Weights of a small transformer language model.
Size: 16 layers, width 384, 4 heads of 64 (1 for keys and values), MLP 1024 SwiGLU, vocabulary 2757.
Architecture: RMSNorm before each block, rotary positions, no biases in attention or MLP, untied embeddings, normalized queries and keys.
MLP neurons of a small language model. Each row is named by its layer, matrix (gate and up: input weights) and neuron, and shows model dimensions 240-367. Each number is 500 + 40 x the weight over its row's rms, rounded and kept within 0 to 999. Numbers have three digits each. A neuron's up and down rows have the sign that makes its largest values positive.
Before each neuron's rows, "fires after" lists the tokens most often just before its 100 highest values on Wikipedia text that the model never trained on.

fires after: " c", "c", "ic", "oc", "et", " det"
L4.gate321:533448518481546495534522507521572476455431421555439590512515498521505484470507465500512444470462488488575447513524473471505476547479482481469509588513523504533501500505579416473506565517488500527491516519519494463553540514405488451480510537503490499458499460515404484485524450553471482526558505445546539509542544500417450505577485505423497484556528427497474569504444475455491537477477
L4.up321:432507550540502488505378486555521475455500447437593527523494521511508559462512490455451438525435481570492520547542492541447459484450491491472495437429454499489481501541467532538497491499519468484532443531479519505457475522507525493596499497476512499504488489507510579488500515481491516472447497516456479492512512499484497476552542444504490510548527475531586530453457569540579567466462

fires after: " N", " C", " n", " B", " P", " L"
L5.gate921:520491493525476519456516485501593470538522475519512491563552552473507477481483480508456558441514449496489480509473539460446523544504528499562550457561492507531483553485522498528510517543475511549522544505567470551534447548553472516506482514490574529485459469497504499494562473433564507526533452456563515435436615439533469495539502516508531541474598524423485486470501509463462469505490
L5.up921:446493489465472489485593502539525487460492475526509502468432517541453472519543420517484432525534504499512498499469509468512413555519490519418501562558432526496463469471555506436475507530524529500519493560526524479485504590446530562452554453476494536479503538561515429516578485498523474540466454549497516477523441518487465540566523493505475448573513544503519505484544455515447509503512

fires after: " r", " h", " H", " R", " sl", "R"
L4.gate332:518531455491465468535499489518534446468490508433509508456536513507465561419521462495479464494460483502543577509505488405432523496505478461483524428488530592584435514484413458569473531536460477556465484496564483482486561466541535503516488557505509492505412475421523520507509475458436453527491423593465463542501464511500524531548557454475473516450434511534473516519500494482467534515481
L4.up332:501439502527491551490518515469551441549505486486500488572502565543476492482448514532493518510534503446469455516485552477460507504454576564488546480431549536535513496405490500519529509547486478534479478496471513488613548441492447444428470483463456532466522441475511456410505427564502504445479488469479544497487550509498520476550551492484531516535480564489536520477511459492513479538439

fires after: ",", " November", " September", " February", " in", "b"
L12.gate794:354507439542457427531474487491553510433465493529477554492488563500517533489490504465476497446490520540458477527503453538464542484532493514412488516511507505525458495463505519534515471530509445515558530453499499519474455484444518539479504531479477486476474541511500574508452429515511509474527596417479480486502523590544472514523478513448419544385547486503574566478527539480419498528456
L12.up794:578496509519495453502500552594495552480536461505524462492496486518486455473494490528461444553516550442498495580472476500484508540595489480566481510536462567430541510506475493408514552543586504440419466428554582468470535520469538482466484482486487543538519488468481443493486519559570455528557483476532525465487425496499524408539615485562500507506500470480552577517510533525571423470535

fires after: " R", " s", " S", " r"
L11.gate700:492464485477479518460551517495531473509604513483478466486517536545534505504580488505469426527409536462475475586470470420411503545547510474567485507536507542484482520545485509513541437607535512565501504535549528542475484538523594501554496545511569517524516559506485452554492430559486488555475480552520571517527466559540487465478439522496524502532527530534488513592493521528463501491559
L11.up700:525550466508467582550506493488487509549440504489494466558549557503502404527531474509487544540431499450580539456563559546455521511479529523514498443452467541514456499554500546477450450513452456462489487507539500490543457512478459479535506481505489539556465524420470513506443524514548468549448513576466526562538453578523492614454465435562412466531471535538501531520491553440566538513484

fires after: " C", " P", " At", " j", " B", "P"
L8.gate973:517519493479458513459467504533534478577505489494501536544531485442524550583487472475462527484490456491525509509465469438599481547506478451469537529557453491529499487473469442523472501516396525491522503547509459528460456571551500457477476488518577492444419507479454525515483447511509516560551526531583509488488548464575431526489487525513541555455484472497465572555454570501522503582469
L8.up973:540520501441516552554525532513543597509426463497503538459495531563533533486447512470522507486452553458485455486524503548409508503490502557527537509501528560465538456548520398477498473474462528560468529489493505476531494511560513509487470510521543501495491483515561464555490528448601426544510378527544560507509486534499441523482544514479450484505560456573537514498508510552486439524568

fires after: " P", " D", " p", " H"
L4.gate195:567475496501576452496504544488522507554491506488506495528523485552522497424538413481472500553508491420504454482540483518546558512598487501536437542529525510448529455548445472518572507487453518505469591447554516518486455441513474537553612508526536481496492523505504429435436486525558483506540495596464503496398475533483487453487504494541475543472483532527525533600552459534504465483436
L4.up195:542535436477482521484469577469493478530436514510488554508547533579487527510510497511561553494555484465506515465463489417521498501476494513442512537445508492506475503536425516446446552546499534549527540387506521544557487433428479584545508489549454512463441498484543567425567488559526512532467482492557522505530492548404491463554450499491501479473466537542505527513479492544465511466561

fires after: " C", " B", " M", " m", " P"
L11.gate47:498489461473522511515564516490543522525514500475504517546595496499435494516459431445498431471550557445542460499486468481456560479523510511496534550568498540500559477492550528452543528484462582524506519470555452518501507552505569476510530527449483501535475571493454470507509455512536472487476515477452461469547467521437572547567456499494483576494416519525503521552513506463460485458430
L11.up47:526494448447536530465471542430556606541499537558475512462509526520496474505467588472506543499499547455522478501527444461481485541513484532423538536471433511539520448484518444436458491550450574551528558531543508484476581479511448449473531490537602507469539570472533515518460512557543569478479482517533556487433505478503523499549459465516467469468535455500474520481566481467491516523491

fires after: " G", " B", " b", " g", " n", "B"
L12.gate616:523540537466506558463559517469513490463593443477516608409590504485547550481434480581442485496460486441437397557433470475446506513536480412436477518543481564517441478538508546485503500503526509577468472465546417459469476534509496499536541532513509472523478481543450525509498460457534452500471454531489497543512477495511491447546508583491518585566441428526477491541537516515487471436567
L12.up616:536493517557525468566435493499481409486538483525477522500543486531525478481528510507498472508546432459494569531511540549458479447506568540513490465453464418437454510470459500526487571482481474460544525501510502489489510508572496499475458505587501488460491507459534517421540507477459462522477514514492467551509523613486518491513519501524568574497514528520546596462509505513550462479520

fires after: " ", " C", " ("
L9.gate918:546476489540504440545579576454503447443476422557470481547479546488480494485529483463482535509494486531462469495532475506533506496413437466515507530439538555485494572492580484467472504563483466536508493419492460591520499462489512547487491509472533502478553502551468512455514518524480524496537538557550461468439499515500509473530528486451492467460575537441509509565484445524443525434431
L9.up918:545561525498489490525602609543510532465524447539449495532471503474497524459455510495487549523465508483483540493473465471512527502518525420514507484425536548544491510491507424488461516505505496507483475568517529571515495503590490480444527454456492482413511547531441470594531523514446468525557483482532510467420455426524504460468495526523523492498509514486510522526451470503456494486550

fires after: " H", " B", ",", " C", " A", " D"
L11.gate177:486534479469505531542531445489494528477500445468466523546614455497420426510511525465401469526478425435418445540465478468448538458541543501469527454507543516543515483488532465425504526514523500543540475447551488495448400555458595515545524528532451516488456513527483520448544480494490530528440456516584494515542495550482474502565523518563507551487525468471541455491431548503552514416547
L11.up177:551572474511518564512569493506511487489505536481540521496482545565439471480446482501548456472523503429489514557510528473528501456491496518518514523492531522530461543493420476467554512481507551579499486477523489484474547394519533499500473492510444487468441566490547490524481495529546497507458542473513522513476414500557489458516453484531535497491515511543524492506516447506464473542482

fires after: " ", " d", " $", ".", "ed", " D"
L12.gate920:513516521540432531511493578442549485487527464472509522494541529491498463441473473447497533523430534453500488547479476458529475504510518534507574503424541475425478491504520487530529535551493502530480499473549439539446529510510510407566492503542539526489492502455544448513420502503462538540514472527536528564462536443518503513504520576461461496412467476485418562516460508473506557442549
L12.up920:529532530453540478491513624516405495489470433466501518506482447452512422539490511525484505394509529487495496493563506549510532463482466477482506454486500487521479541442472514537469499440488459493530543559518498474455518492556556503511494526456497498483481498445465479441516511500480501480521507511570456522427536452506473515473423515535526503439501466487492483529433491468486456499540

fires after: " At", " G", " T", " H", "I", " Is"
L4.gate442:443550500432524508505533566477557496539454467523477516526487541496519487471474487492438475418493522437539415571414453452554530520563490433444538508562482501493498488522460489517541479531473490592498509518526513484439508539547473468460453562558549462508465517490505455442481502472495540509514532506542530488487543512475482460510463473534494489453477469514414549500495566428495475521465
L4.up442:459474514395521511494519477490506534530482490529507488527470493455563436506480528478525453467553478468530471581465465451490519504511499502478505493597538489529504443490540478515478519499525535499461531529493572481441454464519564468503470483479581510503464449446491435531461514462464507597548448547494563562496498494466513535507474459571459483494480454550419464427541549463560448509563

fires after: " ", "|", " Z"
L9.gate213:519494411492584497481475545457565535451514500431453505533537515494487515435479464495439534550538521499498473456538552425522532486529513525453506518531505474471525498546468529490448511481544489577531559508523533522461471491472572496507434527421506507529458521487523503403458479516541481530569605460501459554571569585449439515465484576512484456470513474511492463519583520471492479410471
L9.up213:508483497458527537479460467506606531480517496471512509515432539443484435485545479466483481469483537426481481545548485534514487457506384501439513427442523456499511524437505499532406453464496517490545617507545493505563529499419501514516461461493548510444528476453456542438575505504551497535506546546516546462515456507497505512497531524499454499513512503410476526480500559516493533381439

fires after: " ", " a", "–", " an", "\n", " the"
L12.gate144:533547494553509571467519534451521567544541522503475491471537550485498450465440429439479488461546500480510431485460489502531521496495537480546576447533545523543520493477543547526482477543487491569505562445495424507453541524446502523484542529563539439521406472450550489439494497500504464486529566499529491464520536521525546463490518448482491504434491515518519461621561588528475559446475
L12.up144:511516480438428516573439512435495482506520494498488514529490484520477472502496453515454459572454489471513534425458512481483519570541565475538478551517540469551508486481482492497551421575488463564556418530485528520504489467525493480477529473549515528529471560444436541463567510493472514475510600496462468513562549515435497501521491440551504517438495513452512521520483536417519530539497

fires after: " ", "le", "ame", "er", ")"
L9.gate480:483483536550467480429568522463506481574420501540578467530465569454526468413524530476410501496470460529514501486483516498503544485500498490493524495434491471473451543610481583588551487458508417553511504495540475499500510479436533509526516520528557471484452535530461422468508497485486525528522558505473453504493517515457554491515509573503466565476518514517510548499508513528495541515466
L9.up480:522454512526582533509512452488498577584489535568554528501576509485508492485529506512527510505538460595575550470553505444462520498471570449498591494532524524446501447472483511574474543475469497513492537504465503574549506545530449491458450452500548488499486504518549488488408495476504503495511534482515523575564546479524498460488523521503456586503513502551552526523441486545417518464541

fires after: " ", " B"
L11.gate843:503594506520533503476503558477600463563518410470473457502496535453534463497506518529481478472440541452514490525495471474467530500517526519474518499502484509505495497525511503512524467523479476522491481500561452603488540495444524498486420478541589510472466533536544431567487519431513494460533478495513541527378519487450524485557522596465498474500547513504426475567528466491475566496532
L11.up843:588541490498556456470609526547509507521495461459515515547460509416451501469506384537469585435524506451477477536465513552478544532526548452532546522443492573539540497387476477485512546555553463511428464572495557488460474492497496528443482541396459472504505548551515478521477491472462496484467473454553502577488535526518429509515487503480499551474458580524475512463487528467554527509482

fires after: " An", " Ar", " A", " ar", " R", " Mar"
L5.gate791:586477476597480505483487496458499506577521530575535474520545572523513417490499533508484538518517415539488446493462438461453578518501535486477538495474485494519477502498499520494563535546455456549504555565549434476521476522426531496499466528501467503467515489476458429460517517496469475440482522456467522523530564484466529510496518501471542553529454475452535550516449525486500508443452
L5.up791:485473512490467429493533501457542419462605532483530467491518464560499487458551474451479528504513456454485598495494465515487505519514479444438469516445517494582403455484539546494419458556571527511478551511531550530581515434530524461473427457528528493571472530525501521544476535498457515474528531580512505490513543462490496485505493498477472550461517618477454546496564536484562498570510

fires after: " mod", "bum", "oph", "ign", "id", " design"
L2.gate997:485461421534454418553507507489514519500456508529496494555554509465525462480515483523517526447436487462512503507458481481464466511533493508442535498500447459520521488516506398528527566521499489489447506504490493396501589499522521461553581487489562447507580498533415476541512521600631490494567433441536511459437492506429507583495463521463447506507520487474416543481463570505483518503474
L2.up997:481465516550511454459522453484569507549534486402477544513510512535567502523536464427503503576520472491541521475498459464548513520498477518496554495549454460487486450497597520469446511498526466548550568528450559514503549509504533530527524519481471499538500517462482491383501527476539476519549530474469555485432524455442490520482518484521439463455455544453482542483508541565455480484422

fires after: ",", ".", " h", "A", " le", " H"
L5.gate924:538512436440512518528510522473521499399471502462548471519512473505443512461439479513432517463533529426605461469495533447479555510481502517430477518494529567534473524499502534460518505585511499483421442544526459429574520511490454516539404511491523483496506490560480489492476497551515486476507528441491550514519529489503490559518439496434458542431486496518508497494473525537473506502534
L5.up924:449507529489455541454529478452505572495473513458542511504399461460545534500417442502518510521524481502508474506539465453434509567460552577490465558502534534523522525476563517515523479601501530491483484528491525484461466574511529502562449484517589501477475528553577492453456510532490517520497473474402440566527527435468544506507487545544532459565479498482474497461564519527490549521427

fires after: " H", " h", "H", "al", " James", " L"
L4.gate334:517536445553544540488442540481549431469459454537472477543499517516495489471446463506557460510474554516532464522474474465497543533474516511513444506471504553488462489485462499516511501599591444537484494448548428506513496516465426483552465528569460489573541569479424438454421500527461483523583496504488466495518480474547525519543422467533604472515476523468438526518556531529565485511552
L4.up334:549523491500464518429445469481471484500547467502485474518471507489511506513481450586494464513543485511476536417555484484488497495454493566536507538447532507515548506500459546512538453510499525510441471482473457518498513532523517549456464432555465528436505522524516443625484541461513514519523441445453400515560452469501531515485501486540530478613460495567519459522582485496512445466503

fires after: " P", " p", " M", " Pro", " fin", " c"
L4.gate209:497470532444520481520543567472501546475444507514496427563477491470470472463493469488486516512519468487516538497438482487502535526475428504566524494593568512469466503538430577432539520548485533513436564473573468554423458544422504546458517535541539512539509484544457429482456418584576472444503481545547481482511474486517505490455387456540538563534431423558520525575471465500551492494467
L4.up209:470493488489462555466508528482500488577554454462479507556530504504565417528563464447471556446574452502551543488507549443479528436544491432466454562496483516525455540510483555448525528529564540527484532533429476477528465512508545568464457531534525459513447526542514497443475434549430479508530498475567491574547486554464471495493523478558484449493481491553508559494528501526528397503544

fires after: " A", "A", " a", "-", " H"
L11.gate267:433516466486480465493543484467486430453544594471541453551505521502516459569420493417473527472557459476555514568515487467467505485488528479521534531496551598506497527574533470462399532565471473572500491474557552478453529492502505485491493511499530501565430457505462509534453505430482527487463484507518497513504549519459453528526516484508521514470492489489524509531492497520507528511508
L11.up267:510472619516502452514560453460431413569468588481469503511459529508488465502482427503505548545482473461476518484415526540520521506483539523507528463519528534518551480554469443514513488503430531539494572511499501507438481449465555513547549482543430574429438492495502523422495490532411495463480492509506533520488456467446523530459422488526451466477428491497575456549553514528506508495519

fires after: " ", " D", "d", " Port", " head"
L5.gate797:552520433577507440501520554473548467529456472556530538474506542504525526432460521493504518527505549556461492537510522442467604498558501451476507434450425495587485542510507466548524405583475499494546505509576438514566561433525492511500482494489567488530472553506465534495522498474549497461565596508594457575398488483467487505467504528421478530439513537540525555571520476543429575472487
L5.up797:469465489463502527467540487463528455515491439507505593524500524594552503529459540509519523503542440434474518452424510529519470466459498488529535448460549508490483519471452507518469453441501428564497562544516453540482508509502476505502481540514570486525474590535465521472534474497545485515470554513559560437543463508456455516553513584462420560580522475476544495489437566492551521493481

fires after: " H", "I", "A", " h", "H"
L5.gate164:526515529390483483515459515524494465543504480543498529507502507475460503497514504501477484480555511392493421504445389488459505507556528483452438502546538494544505478545443501467452568436488500507567519561545475508507447506416472534499445531505408504490511528493500466496517490475535489452504542479527506514547552555526461438544443521536479532501498550429422511537443474504469447481540
L5.up164:535486484481513438570493456475472487533578455589520552459499548533492503469553546473493503503567503433455533522491557487463509506518529440494481468500584485535527452497493511530405552481529530502482529458474523508529529540488606564514481474530486504535538458493444548491493454571546503522449445459531492494577540531499395396492515547553456556467464574456518507435528522535555416493535

fires after: " B", " b", "m", " l", " G"
L9.gate329:499538487534536503493511581548486487509494494462497561541558521456465568526496447463475474521495503446508535564426487485519495507580495471475576607502550561524523467516449455549507521490526478525527502542473453465453412499510538461463495544521509534501402548540459401512513455477490556515534540477484500486568535552467496538537509502468539550461495518540477459523530516455491511553575
L9.up329:502537443611553453520493491516430507478527492495542499538506517500519538528490500490474454498493507493509503575487507482501547489484476547534515512474480498514398486527457480572564528493481432477453449532426438484504466454502557457430465450486476540487516514555507495517510505418534429531481505500510569482501480584491483474503519514497559504405501549503455440502562446581564516527592

fires after: "est", " cont", "et", " St", "st", "c"
L4.gate583:533502560527471492471467512452566476408471435583417480495483531466523518496524492487509522479507463502468500502379446468522526512453483489466449512518500523495420533436486525426473470531557448550555508563472445533607501528533449528426467542410538510498490544527454462483484470567508501420548447478488463439551525523518451484471458488529571459484486472507512481561513452542553576516502
L4.up583:483519568585538570532503473529481477458577453477562549479530511539497524431461546468535557499424506590533501515497515468469487502498444501526579471538436445560499510538529485490478510488481517519544515515482487472460527519493562457514569513461461534430501492535460509534570488604490422539465520495488465515479514508436457506525553507544499473521460412473532536493481590474531536491512

fires after: " t", " G", " S", " F", " T", " C"
L2.gate267:514536447568584515538484516563452535472390489503480515490522502453497532498466519449447523462480459509501455464545542498497476522547497512557477550586508459469525579521506474468515479539467480512455475507499452491527490582520483498439491554543435500456426491544483487524492478446509443492452513460562528514493537491461438534540503482473516502579538504470501556497442502567523457489460
L2.up267:508477507520521495509456509477469489458469472464520540533540507444516478555487448492462600500531519483507473515497505503556439485503532547509522497562505507552445498489539485571513535493436465482432540512524451536528528487546527486498420517513449509501469484533448499543540484510525485495490577552493584570508555459503467506459544519508519566529540478499451508532524532485502419449499

fires after: " ", " (", "–"
L13.gate836:542479529493506489455436528484488478428443512444516512460510560499577474487508506440470489531429573472539487463535556482479510508566463540487491460515507547458498547459558566482538456548584496482641487496509500514461539526497514483545493514543482499509471495465512514477538449523488489485528544492509450561464587454566468494497511479493480553560491471489492485493617553531536550460441
L13.up836:497455534487523530524467481550507514477458455482583527467550420509575521422487506567494614434390446511448478521534506466465519473498456487501551418515526496489496499483459596454481528551556522436580571497533570520519471530543478508476478489477570508480448477611507496443444496525435455403543523464508488489493543423591493457499562556498506481516514452453531439477487519516474573445452

fires after: " the", " h", "h", " p", " c", " s"
L4.gate306:510540481576511531489514499484512552398419438473483543542459481451524424471481465508497441545496523455543524445497507491484500540449453516503559568509489596471503523533528500503464513559428447551454504467564482532455478503441578520517519520542557491477497450448471477502476503459540456454484518504491488520500535505418558518539521506477486548598468510468577550557527509499547541514531
L4.up306:386520500508584473477618539482518504521470482482500471473516462525485409527541576452515538495477491450576549536504494459594513513501524520563438544554513503506475450535456517455486552498470496479518538550471483506442465498511537465462500490525463532518418514555507475525433506510471455497450501454519410552578505515534468525486563448528459447510527516534532530521472536552512427536498

fires after: " C", " B", " P", " S", "am"
L5.gate46:518470465462491438486513513495462494503544507545504501519516511555478494529515486488467510490547489457517499594550473421522511501527358519493527598522517540539404477541466513472524586443452472541443546479522485517433481497515558453463474607470497523484534515499463462484477463424525530468518541510516516523527503522500538451519511532536530486489536480515496483605575494500540444504500
L5.up46:536487458453490487443493503451451508517536460525502467495510495535508514532512511501545586500589468472438552528555565482526384505608491505547470509421531508471456502433504541476499567464453530556526540509497607481465515463525480505528542534542551491564461561498478454482527485506561493504480440523529514506442544517476449550497591476519493455511486478539545514496581555599599536512439

fires after: "20", "–", "19"
L9.gate375:527591470500459495391537552480514491474466564554544534614528458460499518513550486489399365529508532503520408515460432439517481575573493527396519530568535496592495470501544520504506490476495480595536492498542431546426507525475481435458518523494440457481469484465511520530472489539453540446480582488605515542565510513520499549480510494486562473431554473541481499543453494489496466531507
L9.up375:546540494502481484536521531464501509559532527478512523518611517511484452534533557511455418506526524524565496459462537481457454592559506526474550507546557434570463471496557511494460499545497509481585497492463414532467492496466431455475527446445497511485423482482513545510512494519433579479510505479582454563544570533554513538454502487481578475384491458483533463502529541488525458477527

fires after: " d", "d", "ul", " opp", "and", " O"
L4.gate776:508512506530439495483541609537559597492476548523486450500481489464492578505502471509440525520515436507424489499467483493526449485523517433432512576479508550566546534548482458543539518485417525537497460499555404489488497427489483515468513569532557499470482501533514514562503457518554491468562514499537515477464561434475437435446468545522499560485460517476481524527464493500514498466484
L4.up776:441522566347485534514473514507538437488470508534508510498510558465554500445506491475530514473491500540503500483469553474489456530461510472518562525562582486417462497483484556552486542469494531518540526482512552478533503493466449503437537535556518496456448508548534491502514488508453519465547525588399497546450507447524522522464545536498553465473453558518503526433465399424465581504512

fires after: "-", "–", "19", " m", "20"
L9.gate992:514546547472495487502514527471447568503511489568482461489561499478517441383523515437483495548506513461578526498529461440480503545466494470475488454503559560551531490502527533407520504549477573513491567489444474476476480507440603509476519482529454463548444487502528513550441512559421535438551484526569458491489510454468580473485578575524537480481562460593511486539524553466477553441529
L9.up992:539528450511499417538471453528489492514501520483428505555571444478504501490425517521467521476514517524558514458475482470533512484488473490435502539566563508516510519459442350444475485548475523504418499507502455506434480464481560532490496517480486482451463527543543530571425462558503522486436501490561487516525534474495482535473480512589494457500543548515472496498485476572521470502497

fires after: " ", " ("
L4.gate701:551550483519477487431428589494534506409465535507469518458586525403453480553531519521449492466526508481559492566511516446588518536556553490484488501540591514511498485511606480528517523479542488495527503577534478409500506518526509534515463548532514480552468497511530419555545465471573506393626502476483542503517554456594499478447446548500468476459502559479529471567475577527451473516489
L4.up701:535473514485578535479448488449575514451516476557492561538497515460489468536481540514521602518502525488486502548454525473559531486484452502444499476462466511468490510451518492424541561473498468457549492566473493463564542453495525503496460494503507504549480546500468485492492507586529488475524451521489490558472547488567469459414554503478424438509523528510619483510532554414487539583508

fires after: " ", "–", " (", "ain"
L13.gate1023:466523516479436462407536509489473433537541513554500452508537569469445515451569502481428552451489405541506486469551510515578585524528520578519482492601446558501518530476496507419476511520497520558481464523469479485438439555486564530510501551463581517513450537518545495500497462462460516494461509473533465503470533500496511528507504497494532523471469545469486557509539519406510533434517
L13.up1023:490568611484518508471450438497500479494454489558571486525514480510551475476465475505496588478426527562450536484467522473534491434432470470552581516501500555508401503458432465512511487508547493518516490482575516516505504457494525579508445444504546480465484449538449477493520485465420516444566530468540499471449533441503526478514533509507436444502517426503520506553506525490493533558533

fires after: "L", "C", " W", " C", "B", " B"
L2.gate357:568587511452551569526595505517516497465547469494567531531494490494516532467501424523517489575485462454519438583554463491527539532533511457526538499506416550591445470498539509505492503475456552483506480492525481519499495464490625506516536534485545492492445514504456505518548483512482445516452510472454518517448454570567475532529462506533524523559481544540495497464483495487464503476493
L2.up357:517532522512528482496520457488535516470516488530514566496512469523472430525535530540541465460531552454480581529587500517530563554479487590485462489481416492523432540433466498411623507524555506512495552533457457508451494458442567527460555512492488501532480445471437523562464500526502467460391504465435439493609492522467491551527589510485441526485530464477529473527474538546496466571527

fires after: " R", " r", " D", " Q", "R", "D"
L4.gate548:517569457504472505488572524487468471527526530529543506475501521494605543495480535563462557481523465416604438511442473417455600577547499559506476450505526549523513533445554477492484494540522448542433540514540500488405537459521477439536472537511496464548389538519505541530505468464518512484498498476566513472530552484509512531510508544503531549560536521485502568554522504464490524472519
L4.up548:453438521447430513509505525472468455539519463514533466544489516552487478535447539505467490428464516512489500524471440508489538484505449525441441371474501485555492470461455496441503507454573484542475520502540495437424485501543539463506593477526571512497524515469482557469503478520508506471502464468471522563499523568533529540534526498498523462500467523463493512499510560503426540511481

fires after: " W", "\"", " Ch", " w", " g", " r"
L8.gate984:592487478519463490501507576481492518459521486465482582488535536548468564515440510479546513502480509466433501512486477488474500563587533528457537565468542493503558521528485404491505462482505436545487490473490569477462482600467423443493580520562492469528537507447466561589538456526522560458454534477448564398459537514463530543534578537427521558502556522462548495604516446502479609482496
L8.up984:431535485436495357502479497471502459440435443488465492459456451473570497517605483496492561487411453515505472516533481512541485551490455447553470510493547494511529462540484541512498447530539435508482482522538495501572504500478496513535548548525402514482566455524488570508528483524449447500437476479509493512469404479489486546488529505450509486608525492490458509443464459474514556515472

fires after: "W", " w", " W", "st", "cess"
L2.gate573:530539475518506487558488469500515548535558421532462469450441506464531516517509481552504561508407472453453557557461532474493512503522497477488523477416453466490482496439505519521496479426518518507515520459486461515510495520504572454439510460538512491541431526473474398489515511557505504443543532459516543462479503536550504491530546476493508501491588444467555500523496531429502503516518
L2.up573:513490457425457527562457553477413508469418508505476508477479462510422530473502531459532531442479496485474542526497465501495502535559475439484550510410525524568482477561467411508443475506476474478493505486482547530558508482544530566484556542426505530507533412465408562556503502606576458461463468460587443564517529530462475504465497546495453546565493498433469506481485428516476480498509

fires after: "em", "ra", "w", "us", "om", "j"
L2.gate788:493503549437474578487503562495465571459431510440464533499515506518525564478454495532523467453524537472560491546464505492510482452467469482463471501553514473451506577485503469459563458580509504532489493486506517484484530521478555478461446521469546423469534424430461470532490477545503484496574484528451508502470437550517498476498554501486531467465526484483512452513502503549466483415537
L2.up788:571545502474478515492514527483505531492508519415495470467507465431577567529567537587485525540432484566470528449473536456546469459528489532533512530579558528464499485475512521519439411488548410533503495517485579408513515554560420551473505503527516471517472511451509469477474517521467521531511446531488511535507507543535531473507523579548389445510509565537484441528515410507473566523516

fires after: " R", " A", " In", "R", " S"
L9.gate543:481540461535511523545455520511557458566509538494469516464549544499509446455541468469421511535471444458565496501502432508471549544507513524476449445499486566512412469456455542547554464588552466538563472521536399537476515502477460442557412569532502510518536540484515505453551452497510461535477481485555504454565565544540534524562493413488517557507513560529529508487460512400472488486493
L9.up543:539520562461507592547541554543556459486486508490517479513522481591431414527468560445459517462539541470523535471491548489528450477516485474479522524438482549464493453550525546459453523531503536535479458532563498476538519467460489456503492565468507534452416459532497540477522486484520498482416472461432499593540473493512515550498469517562474485542477519485470511525503529500547448530559

fires after: " D", " R", " r", "D", "R", " G"
L5.gate912:451585487517552549536529554522582545465511527502509482532577511499471456538520584512507528416488502411546491563491511501520492446508453467505457461476546486439483453464463477518483511595511527558513441440527405520448467440523457475467466538546475523504491535533491537477514480471455464450543462521542530471538516435545472453572437418514550500484572505500438494572477474469504471603493
L5.up912:549493539454480508597422505532525522432482501597590459420484445464476433504512498564531463454533436533557488498440486555511489487496490502463526464468541494490534449481506555491512504552554489531488459481560412464521515547438528420492458560503453521474476455471522469470508472562535413518509412527534509508539444492536478571509520469488528522583504467418558484572425545509516490471489

fires after: " C", " c", " B", " G", " h"
L8.gate136:478531488566453577480534551550566470519458508487436542536523572469520494514485448441484531459514485522576515559464478400517517547483562496569525494560512492468540493563518557498424530513494534566510478565514448479387474544461497496570397547502488553526395477522435551507432446423470524439463547468585531529513533480474469539533541496456415529512506457469547545490469522573485451493498
L8.up136:504435462481441478469488523481559570479449458466477618459490394445450479544539432516485536478462533511436503532504462501532502546522499530506497433490528512486486487502506524533508557554428525467449415517550442479466533509483546536476447510575495455503552509497517475439485455468567554484546462536500494486510481454543529542532435452541424494546484499533394531543562517497515487478455

fires after: " P", " B", " v", "p"
L2.gate39:529513490474498504524499597464577474524524505553523493469506673427542528482487514483497509477508536475510488493509488464593506499553506467533488563457542504509540509462566465484513507500445435548507538462572484572519490505556488527541537512491549508456579570510475524516470440521539487499489479470500560518465529531547518513511495515394546508538561469583511542524490461473406534520414
L2.up39:445489488516509501505514493497473435486492500525522422487411448545462487515475409460519432456537570469511493506490468446529513453519583472506422487456573610473450454471474529467417488556492501502405469494574542535481562529491523501491492508529530510521505497515428427494455518460505594516457482405546495456507454467555477474491529453517491483455531508555448556528485501482484497443486